config.toml
bias = "none"
parallel_block = false
beta1 = 0.9
MLP neurons of a small language model. Each row is named by its layer, matrix (up: input weights; down: output weights) and neuron, and shows model dimensions 16-143. Each number is 128 + 32 x the weight over its row's rms, rounded and kept within 0 to 255. Numbers have three digits each.
Before each neuron's rows, "fires in" lists the words (lower case) most often at its 100 highest values on Wikipedia text that the model never trained on. A number after a token or word is its count.

fires in: "for" 38, "with" 15, "as" 11, "in" 4, "at" 4, "to" 4
L5.up754:064092171149078128135073118086080157126074148075141104135146118150167095132168126114098138110128088121113108103108205118116145201166129162119156181083146037089131217151122129073148135130112145157144134162131152165130099079205103158108098097149121145118153177138143150129149157133125131130100137065072183165147064108098139127087151139120179133133118109125133151132134081130124132195169
L5.down754:163152137078088163105131183106102175153097089120152144128139136046175170081193154154064163091133135111137104069116179135096107085116105135137122120117136152089126095091108062123227169123156067054143156160170133133127103152133114110143161126146139100109080105073080107146111157111098201111124199142171128100210099172151155114155184170142071135136101175104112184144187168132147163132146

fires in: "the" 38, "to" 7, "with" 7, "from" 4
L2.up660:118120098106123109149136127108129133162088188172123086142131124113135173100108066120094120106130121197113113138078113137118099167127128127110132136120101119069182131141188137214129167133071158127151196155024154108184146103126158123170120134162078085107137140120138137088051074168129093089138085151106107126083128108085144217125175054094125152105117095125086167154155088113143105110167
L2.down660:076151134118172097168041130048115128088148145107116157165149115142121101163135131105153145118083167080068094120156089117177138104121130130129165118164064128141045125131111146105087160155112080108157072198153141153119164138119110125165130099184173148111083134137126096112131108132142107124201121140126138125068122098125125090120119119135109132139098154109073153112121201134110133083125

fires in: "first" 37, "last" 9, "the" 8, "third" 4, "only" 4
L8.up1619:131146130122070156052109098099167126137118114132132141187136128137138107181124133152172093086147165161128125072143140130138101148065126154171087083123132107116140141125113076100162125086122148037132114188122118132149086120198117139173184043086120106069147140096188146138157164142140126091124090136108117135126154119147145119055129122155127075104136197109145110160123163117126091141095
L8.down1619:086124103130144107106131142128163077127157133152196121124169143155157175124079092135147101094114078106126126150121118122187140097133123105114123158125113153149115093155062103120102157091103129180096122093206104163105125116118146127145172116088151099116085096132133087146082165089148030184139183151137125112130105163100111098143060091124092151103137082201122140087117154132110114165165

fires in: "later" 52, "early" 13, "previous" 11, "lateral" 5
L2.up747:121129209087138147144124085153132114172116154092094108154157130133083089151169059105070121121142148164117069084038141175146134056091167060162159110118157164125186116161101098173110165098088053141145157121059082081108120057159123145108098182123178084109146112155118158125122127129096110088147158074137102122114117142111122155139140088157101047166109102111136119076145057105180119178089
L2.down747:153137144045137091137094130200127123190110121083175145123152089197156145106151145150095142126178165110128095160165140101151113070145145135188135078149158166108187080132126091185108081054151111112085144083104163104179089075202158117175127145122126119120116134140140128025162081137164124133165070037125152127138165186080154100097154120114137148108122088150098174108132111127100110124136

fires in: "and" 21, "became" 17, "was" 7, "named" 5, "considered" 5, "the" 5
L8.up1014:167067137097198136067117134126138130181127100126176065116180142138099120167208090133158120087146106140102118142113169108177111135110120187153143150190080095151134149113128066097130149101133101078139142170047128056133117111162089162143143095084176153092133171158027115166099156113151119101138104072108133128107183144075088080106117106149139090206175108106147127154141149164085126107058
L8.down1014:091126149096141152091180139142070136085203138179141093101130160126164099178087138173152171081142205154139113080063134136164146139163179144087130128109093125139130143124035129140145107139124110136144157122130142081176138130154141099113186117062122086116130103169153132108101137148184092148175162125096124088103115111123127122155094153132110119184103156141144123127208160104152113124094

fires in: "also" 21, "was" 14, "only" 7, "a" 6, "one" 5, "positively" 4
L5.up843:122061155122170148152170165129134126089108167167134125123140140095133126131092095172149071062117100117127088170134111106143134084145113120135141127099075162121110086125132158142144124127152055123124150168007147091147148213102153112171116122170089106126195116095136123174099111130107128098140105149102152157020150086120120160112115121152120158165100120132139127089142113095127172134112
L5.down843:174140138154133076095119133141131156163104133134085107166085111095077204150160145070153193147137175068086167132064203135158116073128136109124153138105160095126173184118115136154116119141076160177106084146161115139151131147124111143077131171136136077139110160078164142125169145121135142140132135139153121175103139157166111158145149092097142140084182163126071171165124092123202126155152

fires in: "by" 97
L5.up1253:109077188169110149122155153135108105146125130157103109193180074155107091128084114121134108118146150157081110120080173103193110122188137129125100142171140089089114108124137129117143134131117139067125109172139164070129122175146151166102125102079136193131147124116203084160131188117138103104169110167084179090115072124170124124123095119207138041127069171133085154106160129094110170131120
L5.down1253:174138093093085171168136117136113158106167079100123099104116129125145183118170160104093158116140159108168179161164177144057092162152140141143100102101102110150110169143087157157100156122115136134181102064138130076097143077190138121114116125066134139163133118130202139132122101127073128136111137104159132232126174140106111103171087122105107207106208110118145117150163151127097148162116

fires in: "and" 45, "or" 32
L8.up1075:119154116117201160079119160102052098096114090148149073139146109114196076128116087106186107132170059183121120096106078073155125178115158196202116080145081094161158147176110137143058059125170116123196067173135151093082154095137093115160136051117107058110144117121056106128085086164174146155104159150143089180104143130129162131210129157168117119143131162088094121104150158124082195151098
L8.down1075:162131143119115110110150060114202160146117110089147118092196139146115070096179125095101085135165122108063088093135132182127120157120142112191148158119154133129128109130053070122169088100097097149102143067119145129149163153134123155192128190108112180199106147077108115125110201129111097101116131127125139113087152094163085138142157115124132041088122117126118191122055146084215118084181

fires in: "out" 27, "over" 14, "on" 12, "up" 11, "down" 6, "place" 5
L5.up550:132104200090120155168099102147144121117105135062142088114114150140128134080154169148157134109169171139174088107085084117144140075063108112147096121138093064068123133142121081096126134124101108093127155067077131107069134141150107097113103097151164106137125130131130092125126146163068166127096166092109162129123126103065115144167123132111107131127131138175172157104125113132059137143151
L5.down550:158133160066128116104068198180130148122162152062091119141090144156131173232155128110083176123122111131166225126123129160183116146071136144146116116167106089148152101135154113122188101132138126133080114123074125134062124102149141100115124109195129089151127125063106185079137191103168133153123113145088122172148139100147133102100138107131133109188134165143169179139126137136107126097130

fires in: "which" 16, "because" 16, "that" 14, "as" 10, "most" 5, "in" 5
L8.up1686:094111076079091128133088083134152090090135133132070155136170069165149111174189103101163147118142118160162128078175149133098129165147090169175157189164106108127140164088134092103150125132151140111112130112164173073110121173145102096186151066143186083122161143148085110131104166141132094144147115116096092154134112026103105124139144135207147110108149189098091118145081163154103148103143
L8.down1686:096103122113105096160103156163078177113096127125098106157119117090138089112122084148185154118156186085150108158125178071126164124153112171087177102084117143122119152121067117146137140108140134114140109103101130109118116109144108128122133098104109146120108169180098121119153166178135086170071097133143109113093131067121124132126168141105140126129088133213094124167152145087130157107133

fires in: "and" 28, "with" 15, "for" 6, "from" 6
L8.up1251:149090100123141101134072118120168170119066140064090130151219106137116070178140058109194176117129094168119113117138131171104087081136133138156110117125108141139112121074132129116125163125141198181140092122170156164132108083150096095145145148144177099188139152168098168183151123123126125113146059093114134174132141088153137107092174092147134119072105162122125142146143141125126136117098
L8.down1251:106156186076149150116118124095155160123118126163126123114081129158101103174082102106165119136134157144136114140068141109141149110106140135067131085141158130136116123144046120134162100146103121131128126109121101071089083154104113119168079092121095174185124144128119124101123109114117153124107135151120178120098122181134085119145125161120130130119129138117161132133210103104101177140099

fires in: "been" 48, "was" 41
L5.up898:055136154155134148155081110165096135162134112136096052157151153130181130085100111139134126130074113189095106144059060157072142202120107154131155079091052038132088103127132165098136004142142097067156152148118119139141167164126120093109120138081165143152113118070107095180134046100107135116167143051106093138142119156120180154143115120159139141145105131121119147112168135097122195124117
L5.down898:130114143136149147159140111095174131083097123148150076140194139133141145133104101128099118192121142145156132169157164160119154132159150104120163123137109134155110081103117148157121129097081106102145142112162135130148236112136105103164100152119118116108098103115138165170161208167119068097160097116120136126132114071136113177169106137090113100180124087119117129149111121114145102123129

fires in: "two" 21, "0" 11, "three" 10, "one" 5, "five" 5
L5.up688:113105179166098102071162111168068087139121213080083149130095168137127143152092123136092112121107058199130147118121186134152124126120117121089252103128126089142175126103134070176146075133112134059161162116106121127135114142104098156106111088096130095119135140096164161138164191109143054095132100109116123110172186106138147164138133107191059171194139154139150082145081114114109109166152
L5.down688:093138082090154129151094084161168154141155117181157152148135166085094153085091191143137121112127138129130133133118112178137165075173116167144139132063174142157117072142122175119113120176123149121107116107146175104186152193127115132087149114042145200149097099141104178140074057105090126076091148133092093129130125093196128166165100107105160152139122097115095093112105193128146129085081

fires in: "and" 93, "but" 7
L5.up1089:120119089182168131160106141202119136167138128103086054117149082167111179157104134115121181133159108189071159173083170105171130151114135108110166162092095105151180174112113137097089133091087104126143125113141156103097142142129120155112121107060164070193128157138129165105124201160114127107066134153077110133151097077141147110138135149093077084138092104072171116084098158114067129114152
L5.down1089:093165152197097150166125135166137128083138167134111147124127170143158157138126137071135174085098150150157091104162108134147111139086114168135120080110181136194102148149128122191109118115136068187083121152126117117183157087059094092111114102144106117186154125119123142101121083147128112120108101139183173098131127096106138149128136152077124118044156121113100130098112117126132101165129

fires in: "who" 21, "that" 14, "which" 14, "they" 12, "it" 11, "he" 4
L8.up1037:159153105142168137106052137140132105137166093108063101111151131115134154155118096107127173110176076135149129128137076092128150147138152194167150092089113116124135124160126135124124151108138160143110120086175124086132159124101119108087161076139153133154175124143175117136099120078157154086098161124078111156109102136104174103122135131092127100090133107071116118079095129146113132088168
L8.down1037:127121101097113105176140086175055144154094119131073166162127081180153149145136102174089101131102143098148088155089123163096154136098098104127101102127162155089071124113144109144094143136042061114125131135166162107183126120087144143106146127146172162161132106070162076136098109134076120155114134123101164149100106043121148117206089153130153141090089159181149128126150116111116113153165

fires in: "and" 54, "or" 32
L8.up57:130151076147191136146038145126171139153145114142105111141154087132137069210090093103176127164128054087133100164085133124171133137141163122145099067103076139142095107157103104148066118143110101102142097119117190091135045093120102092118115106094182066131127127149140101072162159176187105142122089114146130135164091109069192119111107101154092035099117160087095112136128164119095179084155
L8.down57:086203090115167095095197169188089149112133157150140218090102170083155147061160096129139123049126111169164094145175128160122163098115160112144123142184185079146088122126141169158166098097114131104157163133137138078179132112112139202169139121136165132134151134109116107159083108118085154122111130123120128134071099156133146181105171126150121180070113168090132144128120094169111132130141

fires in: "was" 56, "a" 18, "s" 4
L8.up930:131113151118127184143114119166096116114127143163145095104097118134132138125179121141102120145169102153135076086065093120102112191100159173178092102130131139155136097095123096057096045140132101143123151121132157075134165185120129111171140149136102135121121084119094157093156130116133082150106079133044083139160125117079182133141129178101093106123157110101135121161082143102178134136119
L8.down930:100099148080155094107133169150163179157126169133135196118089212153123183075112115152177130113181142221134145078141101088145115152181168142115162101119156158138111129116105120188149143135146127125128169179101149094187162158168118172134136116126091067139128079124119144139158190092114118133089077095140118112167111157148123129116115152149115107130150124131124076127103160133106102102114

fires in: "for" 51, "of" 32, "with" 12
L5.up1783:080104128140153126177066057160124171140098169114159151135140158145184173113160072135137107119123128176086116078088130127116135162119163105182128132061120111069146094136116081118110056063088047156125085109143114161135149125163083104130113154128080133108130113103093114117122142127152190098118102136167088136172101102177170106127168059143150114107093155157138083126150175123081152150182
L5.down1783:185138145187108144133123136176152139140063124035142101122155122143107122115097134076165129144151145136092122099092143122121098134165114132131122147105139156121091169120146107139162136111106145164122067106114119090173115177130155147099124135067126192102175145170141104091166082144114103111140137141135100098143145107128133170145173144101136095111110072097116109164162089118105142144155

fires in: "the" 20, "first" 19, "one" 14, "and" 9, "part" 6
L5.up1609:099133137076181166155112164142132135128133082154123145149154135208106069169136099191133078147159149221162120168136080144181081128081162094149069149113076091128072111101134161152134142088111077124125118175135128073124123131151144099169153142114097148132130141132104117135102173108126152109151132100137080153116155058135118128063139090127088113150090102144178101118060128163059139113092
L5.down1609:110125089094101151151164077184134028128061158137163106209150075077163151114110147163149157125140183166109122082110189139073115132121107127169136113118126042106085126159070071121139118106118105071143134139122156122093127187125135126150124111120139202173116125136103117152189114185134126113110095124104150152151123135092108115130107171122145083100092123057101154159121107122145112130154

fires in: "of" 86, "for" 11
L5.up949:131156102123085129162125101136060178127083121150147132166100164139120147140163054168133065100148152160144124142159143126105110167119104126135164104159062183143136151116135065097118161102118095168163057099101185133151087119166153136081111153113146125135156138122101121094108145122085116174124156089120121141082145115107130146073175115141162117095080188079228125103158080133108209192095
L5.down949:149140118124157121136148159117128113115135070156089104144119128098077147155153101191097103175146121121113142215095152114174154100132102174150123138116086188139135082106098115145139133122143125148184162076101088103133156084147091084173094137079111120106101132064067118128179140104118175139115116120106079196099125152108111103091107145080097168142107131112146093151172131110096132160142

fires in: "0" 57, "1" 9
L5.up1773:135110149161156100099070147197095153151138140163132185156093114145158106133097141098064051138204135148068137161204137119229157072153129087121153096104124156101161086144164126159127156132131161107128065172143120132093133121188134156141131127114109104092127128049054136131126109095125057154112079107087073137139091070125144085099099133159161121185098137120124144112121136117113212190114
L5.down1773:037133155152153147083126122238131158099127205125130092139110152146163175078128133142153160113134093137180106158122122133189149073160145127159080119141176138116118148104070197116113046116107122130141157141151108139193153133108162173086095175140119106091121128090107175118103065087060134169139134173107170159125123120177146160174142090140099140133130134177116087112140172139101089082147

fires in: "was" 31, "is" 17, "be" 13, "been" 4, "as" 4
L5.up1075:117134183057163093123080169149087136108135177131100148137125084191136096158071188130101117121206079184195142176086148124131120153122134094103131105109048098102065132159122138128162094104130075075120118167110148097111090176210134108152118137081151184123117102089099173159166099151105100110129118177103191118099119141185144178124090155161111162174129137166149124145085105107077147107080
L5.down1075:124088137130146125133180173134132135129108131194112095163105157107084126101086130126143107100130116127141144072213156117057114119082116143062118142096114127101109158110119129182101100089144141151076074107134158195155177146149116195159163159141156101118138130162120132137198174173134140116137098089154092183095176110087061110096108140122125133127140094132137101126080084129158141157088

fires in: "which" 23, "who" 20, "also" 10, "he" 7, "she" 5
L2.up705:134116125154091159108111069136086142138071166135088100155158072141127148139135068096117072055130149173105070128118145135113137134090101111115152170110107124123161121152148111148134110087074079127072182164103125085131155128150119166178100151119087112144246130149059133119143113156132180119142137050120106120131092102104139177096165056158142114155087129128128104141134066129176116123151
L2.down705:149160143129217077119176158068135163180112152185109156089127116104125131122088167100151112185155193092152143128119104113166083072148134150153112133109104139137157131157121108164133163170171107165158097090197121126124167076150152128111159076172090182092099148090155143140138183114129129173118114158136105141108144124092143076099132143051145158050118055124108089085101091128168096137138

fires in: "1" 28, "0" 16, "2" 10, "4" 6, "3" 5
L8.up173:145141158149139106131060096162130097161121146153119120137141127208163140107090132141083063127135142133104123154143131150161132141113132100069200104128098093057110167158134074084073143129101198126160045112055156094118125116133101061157114139178172105133162155141170126132147178166087129109111115115090134155162107161154179175094117089147155134105073157098173126102107111146108160127117
L8.down173:104150084091143130129217123192181104173153096131101121157154129096165092158190185165127135133172121098133132174093088116130119133117082184191145116128105073150146150126184135084157095075109159038129130122139102205154073123147112115156140087127136138117167158148119135095184096105058126086151073193116130156053136112179101097199161113142098118120147129093052158181155167108188133176144

fires in: "as" 71, "the" 23
L2.up787:125108190101087141135135086150080153115091146150131061173158108156148143147117081116140131091108192161082078090091118132107135195108128119108157138125099084108124174062129144099128107102107096125138117158045152067163147097156122142124107122103134116108190166139119148111124082136115072123107089117105109164071141092131139235123129047172155134107117101170102155139168088117115104121120
L2.down787:096121079114098109076103064109073140073161173101168123125115142144143132130086190107089090155075169102113100128121144099187167071111125134122141131153083125129104203207141099124100131164128090082118078093080107112214098138206162144110131106153085118126129142103130123104166120104133099147143154166094202186092049130190149101087106137100124169107116101142135121141116086133126113177107

fires in: "with" 44, "in" 20, "for" 8, "on" 8, "to" 7, "at" 7
L5.up1095:135126093204124088132131042159075175116134116071119061128148135103148088051115070101142095075094135106134078075080160172049183133108118142093183122138089141129137182147128141101178110098156140110075158117080148121127077135099122088113140056171142148172204137160145177087125095133111090117096078126088104157135135135132143157135153093137173141140117139114075124135097185137125140051187
L5.down1095:136156100094219126140157090120140201080096093133127178100184173132115114082137097161120150085100126073112159079127091130126111156088123120123140152087120116142143145140099157095129129138116160137173106171187150114149174129135189155144119112128129196038160129114165178104077125137181118104199092113158096139135156100109141054160150121175148143183153115148116070092138102124131127068205

fires in: "it" 20, "had" 16, "he" 8, "a" 7, "was" 6
L5.up845:164024140145158125071093129185165152098142124064146124111107122143138083105115131121139066137067082176115147137133075105165129130054129114070098134133076095121080133104083123174132121138154099143141127157077176124118186182070136089143112181134128129103143119069113116157066110121154146135147145149052117080139210152140122106135104130152164128177120111095090099135120143127114136101156
L5.down845:129108053137133107165143116103128119143127137156140133207097164105114151113129178153106127162122132066141157154118178151128088120121117115170140107130133122134216101110070145140130153151122159105130131108165091105102153143141161141124104094099139149184102139104129111058206175099157137142134074154147069179115095111135114087126170129077120189120135168145066081147149150089152096177085

fires in: "to" 79, "for" 8, "at" 4
L5.up1281:110117156169152107142102122096099081070155125114112106144153158199111174163146148129081092132163110167110122090130137141099108166110110142142144148085079085082140139151146121138101121072089133095151156111126186129098125119165072100156129142122142143142183148120162139123158134139113135101076125046089189134141083035154134148086128141176126061126078209093121111131123125120116159135107
L5.down1281:159167136150084100162092077154149163117150116141176144182118143130166087099088115141158109118168176100113129155091053121125096088117145116088130159055092137071136170077144138103133148104110134072116160107082145179106086184112122128122134122158122155094130107148146133142116097138104177162086137138130159170116115163131155182096168147160124157089084123152141062082190147118100113105156

fires in: "he" 68, "she" 24
L2.up1539:110101157134102115130164111134093114113096146117151103209170129146133092198163090091098122078083109139119060080077143085126039105072086080107174156134114045117128157150134131100157131119092130097148127156085141144110181114133163149133105110109121103106120175194091130172152112087150130133050106120151139157083140114077131123164170131149159082148090146126087097145120045124129196155163
L2.down1539:100134108117190129129112144092170129077152123091092142110137104109152130034079122145113165143169120088141134151164129147134179096162112161160111099173173182187134118092104156159106101156118083191105125064119123105127046093140113118076091140124177125175111128092137145147148151144133106121173146131151111132169113206157121159095120164108123169101142148133104111167150114102146055090128

fires in: "as" 24, "to" 12, "his" 10, "a" 10, "career" 5, "the" 5
L5.up1423:158073153113098185134097147081121153134132127107139110123148128126142042137140091106074082122120115152178067168146100109100178102133127150118159083100075131101131120080152089118111158138139088172109143114060116130121165171169158091155106164150067134155132150166097167136126093138128071122132122085112138117078102078081112148134141114143091110144113118168170127101117096118106116168086
L5.down1423:171117096137094131138132150123157096103160114118111146121062167116167190192095128093138164160136139076139136147122138130125065137213124185165102185125174154203087193084116120073154131150121146129173093147153120150134108066163161161169155126083137156087159104112144147111100128104173063081164081141059125198161108108191102137177161098079140088105130181096131152118138103131158110108078

fires in: "and" 93, "was" 5
L5.up1522:085147171091177160116154123208095172075106097178169117148101128072186089132094071132118105119157064155161115107143096121143151149153123152087143145118122129144150109140135162198095076115188130099140050179092181121137206134138128170129108096159173145113171138138115152161112075099143148099122147087109088122132127120110147122111233097161124092157081074084161107108111106113077147157107
L5.down1522:127123107121031126108147148106168112155116134100105129121178101122190068112135160159113138138129159149121088157116116109106108088153132112148158178120102126107145111146087028097184075161100116127109125120114125112105152170107152093111102109106094159147090158124168120134146142146200104152108122151156156141134137063176102092133162096145128100210133136128180137140109125143122105076123

fires in: "of" 43, "cfc" 4, "2010" 4, "0" 4, "18" 4, "2021" 4
L5.up1062:088143124133111118153146076103053149146113115089129132163113140074112170135166114115091035137137113120138143194121148142117109118123127106084124124069126128166168165132142120132127154180116089139108113146135105173154167119151108085115180143095108154171130180086115072125158118137126113132144096089134131132081091136161099085052161058082206051112103118137071139135066053140192158149119
L5.down1062:100100074061138095095129138114134192098079103178133154089160086162127168132145143127131147106093123073147111140105184181138141139130127129129177099140192102092119131109089147097143052144151111138086105119107157110136089163180116115178134186149123091128126139104100172114154131094101127136147158177136130123152169139122086067153140185104112182146107158175236113107119133139110131152119

fires in: "as" 26, "was" 13, "a" 13, "an" 9, "became" 8, "he" 4
L5.up205:055101153134158180158168161102158174114167099130125075098139144156131085121085163067138102122110137160131110117132185200080143077167131128154131160110036088107138059079120138148140169106161178103092119158175195168165191181119107132154138096135093088100154128121140113132177074161135081135095067055138191164115093040070136112124115116128170117149162063155128147154098077142081146141084
L5.down205:147078140133076095093094130072176044144123135137109165119104091143177145082101182123100171122132138098118100130123206104126142142148149130086108131173075187132058111093105127109147113164119092127164143145161131124149145184112150149117092116159169153209131142127151153143134152095122144148089064170162194124129101147138142125132224084102114103120186116110173154135111117157121112117151

fires in: "for" 77, "with" 15
L5.up848:078096133116109161141051107190072158112120120084092113171127102172140088127114094137085147118131105164067149103071134135102157130168139093139131088045065105085078143081103054110123109087098074114093142158141132095138095143190110148146115140112143090157163146146071113146096190141112148134124137100135122071096072121172151102131169176109131138110100094124135077151145166132116195124138
L5.down848:121168111150114111206106113137100148126151086112188074159125139067116149107133148123070149135156178104124114135136164119149133093145118130179154117139095138157100140132072138136161162119075116082131120122079109165106072112151134138094118155094163148161185124125129080095168138142117094160103142141163119135148054147159161107133141126143128127116136166131194213112169110123140079179164

fires in: "for" 52, "american" 8, "his" 7, "japanese" 5, "azerbaijani" 4, "microbiologist" 4
L5.up1672:102127154121135106151114097129051143105127156154163118161113173130139149165183039184161084129165110134181086177027123119143142146052136178093125105104076120141155144131137129156110094124135138147097125163120083166145106118000144120182117076135176128123202162118158116152127117125088086141150127141070076089036135116110128193092150095169096093120088114077134105129099080113202125173112
L5.down1672:093108108216135143053169127140170112062125190111119088106122135146163153141108150085105125108047100128131137154114112134115147090105111117108099115142097115201095114107086165142114163169155127181111088117087144108147132131088131114162106151150137107121071157166154148194046133141141160141111143093134188109124154106073136115142137111180199165063133139185106120102108109139123130115122

fires in: "from" 29, "up" 13, "into" 12, "down" 5
L5.up1426:159097157152126132177104128098047124083070140121149104142103141178142150137148078157127125082088127162087120118120096101093155088163122101151121115140135042076146085076165137146106097094116129065096109113133146056147080097143108167113142141113187181138194117048125163163096151133095103136118151121149139133109142090157171129175184116190176149117122158165182114076163101147134179129117
L5.down1426:153118164103148129117167127090103144105186110127157113172151185138110103180108171061157100104166170157122173117133114147094162157094122132130168102149102124179186112119098094154089148141164123158159132093050092098121118161132076088157133131131093100096111147214127112112155190123176080115104080148093133111133133065102097182118153081206139097132091130133208143082134090139120097079120

fires in: "for" 33, "in" 22, "as" 10, "of" 8, "among" 4
L8.up1400:107121131156118083146113100113135171082152123096091129142169174162169144133146089124156100142163140229153114083113151147079128092167180121217134155085105099088102134158136099105138113083106066122133113080092160139104091100127072128172131031055095090214128124101097151124136159147099158063130058118163119116133118150116116091136114149125133112076086182112090088149139153117135131129161
L8.down1400:124094127092069145154122124133144182112123124139149105099120125143143105114140147155121121155108145130091170131078132115149147076121065112044143101163149169144178146144141126127129136087157133180134125129149136114125143092122147101051100168122121176109147121132096140160159128133132075150127147111113112105091179164095119175095096178142104116144137113120086170188093119103152132153148

fires in: "as" 50, "the" 38
L5.up331:127111174120101147140143127152068159117128139177145084158112144106148096124070148124132124103151159183108123174132121134108156168139128122148159114115069118163145086110105108144156141089110131113128172086073102116109078164179119057185100156087086128148184142126133177155109157143143116073095080172120140071119131078189148231126145119140140145091099114158144126135154105147048119124105
L5.down331:116090194053044134100072081172098115114157161108138154124144154101111208080170135135166146116149153134131134134141203093160074085155124104141137191099168148119118144096117169113116090184109090142134074163157121103147091130173112074098134141142129124127118115173136120121116136100098119128144117191103151100136152118137145133164135106155083074057086080052091157129162130136172100045099

fires in: "of" 38, "the" 14, "by" 5
L5.up888:090117148155055204127164190085113162130126147142110069153164157095170055117102107109105166104147166140157110111072202149123115110164111114079136138137092126114123101115127107124127109131156138039109225092058123097098134176117115135131132099129091158119153137121175074148143165164144052118156071183106178197116167107092131147152145127136118101096136164169152110125143139121090143105131
L5.down888:145139091090163130173121091220098147146122044199153134127078144157146117124176158170093172156167153115128121175121124134131103118150152111139111105079151149137083122166101174115114142165116114145168125153098149080110148109126137145118109164146084131151084152111120087119150121105100165099135187148146103120193077139098107110145076128077131127170091116081082173121134165134077145120175

fires in: "to" 25, "i" 21, "which" 13, "you" 7, "that" 6
L8.up587:141055103141140203114144122096110070166102073104090079180152090114101104137196095105140111115161143128140128070115172159105132186169127169092118118116122116145142092116093062174135133054130137148104127097133164098156067091130129144162133121156092084108149145131174123100167162123124155074148154130170153201130072139137142155109087136124171113080154150098177120107137161117166102149162
L8.down587:138146126145082134140061078193093136115172132125092160089112098136089151161150146084138121084096126122122110127060100123119098179102129157132146127112149172089139099146178090140150126130076095106154073137141156116142159130125168085125115145112095124185112056143120131177093191148159136073122137143136215074175132121136075123079137139106110027158136123139182134100185142129123139105102

fires in: "of" 50
L5.up1697:105129120197104153137206124104178093080119184135170097157186141127158156072120121132126078101067130158081111040117169106113082085109200128152161105147165142139156197177134122108103095103120121159122105129166155148081137072095128142115149114161100152104125164143120088175149145161107146092134110095133040166102171087107115121094142103121158142108091137139074102132097155139115160151177
L5.down1697:137098072107167108168133102142040157124147148161110132151117113141082097165103132163154126174180182132141144110117141149100134179063113114095026073152162154078145143096109129090127138181102116105123055191164182071156144162137075121113123182103135152129151128190100152114127084129093106146143135138123153126093167091132126143109125170141204139091122197092122084170181158093082118143144

fires in: "and" 24, "or" 18, "based" 5, "competing" 4
L8.up1073:157101128129175124136116120149069125140119109145149151150122119172129144166058056121211103163112088183119087072106108119140116163125121122160098115097144086154117107172121105134096120174117125064178134151160224140133133050180091044135063118123149090120123128137079098167113158152133082165046116099183134084092202124110146136118108086216099160103072078145068079070140139123144143118134
L8.down1073:115114132103156120106151103067130080185153066123143085124150119200140120147214085121043087087155110103126100144128111079076158156133110088177142186173099126173153148107100175146146107142095174171080169109146134095071179114138100109219159129119150132099161116121144115105132103217144136186132137139064092148129116161171091090108115153144119118119138061164180071120135086085137142130132

fires in: "was" 53, "were" 9, "he" 7, "been" 4
L5.up1394:082145140105221147100095089104158113138148139112121041119137130094181159121154117163090133112187108147122123159173106125115131135097130171141167170141146115153137055161119125068132082136065106142116110173139075159160149167046127098147137088107108152129111126138143102170141116113102160153170121139080120132108138144084160103140140145181109121112064099065104167112094066085152182111144
L5.down1394:108081127166141161131129086054191131127096094166177095121129098138094119124126122160149111127114134121103115130154159160131121135177129125118209099192111120148114122159170130136132120099109135131117148137137184215151130088087087117172109100167131110077111122166193097121120120134183085118155157130117176137087178115137103153132120160085066111112110149099159131107173142127157066080125

fires in: "the" 30, "his" 23, "s" 15, "her" 9, "early" 8, "later" 4
L8.up1730:137090211047114146087131046134134088086104133116127124150151120166167121140107122094083165144130136156151134102123129132126239128090132140167148109066110089129166133184127088102070140074166080112144167157084100140123141145136105149128080100218123139108155160116125088116201086117164117130081140122124135102132110105092128153156120135115094119107153102065098115153077070149139145139080
L8.down1730:115129124089086163156084124099124118138136155131144089139156115154143112141096093163142127122154153113119095121145112137120138122120143162069133107116150121147128082140050164159137135153142161156101053140137196168168114088116114101152118134072132127145177115106117159096109153148121147136125131102132118139095103152115197098105149136163102140157115160199137115117119152130189145143120

fires in: "of" 84, "for" 7, "the" 6
L5.up775:154130126173128087139168111117143170116099118180135126132109166100134093188073145071114158117174135102151128098096127143151084181118147176094116120148063133159104133147099135123109122155141109100083107121145100156175132114129121185113144099146153113129135158133129092115167127112135129074126037089136069167074176021150152105047168119165117139100149142129070136158123155143164160120122
L5.down775:105098074097116139142061163129099067150169112133163101106089104177131090176073114141130112141150108114132148092103113123136125113143133102170115126054112149085112155162120075069184181106103198104134108142097133094062136106148100102135114084129155151085147165184108125144154173109138172121170138144140127046168072125105120095167094114122185114179162140133145155105159157144127157152079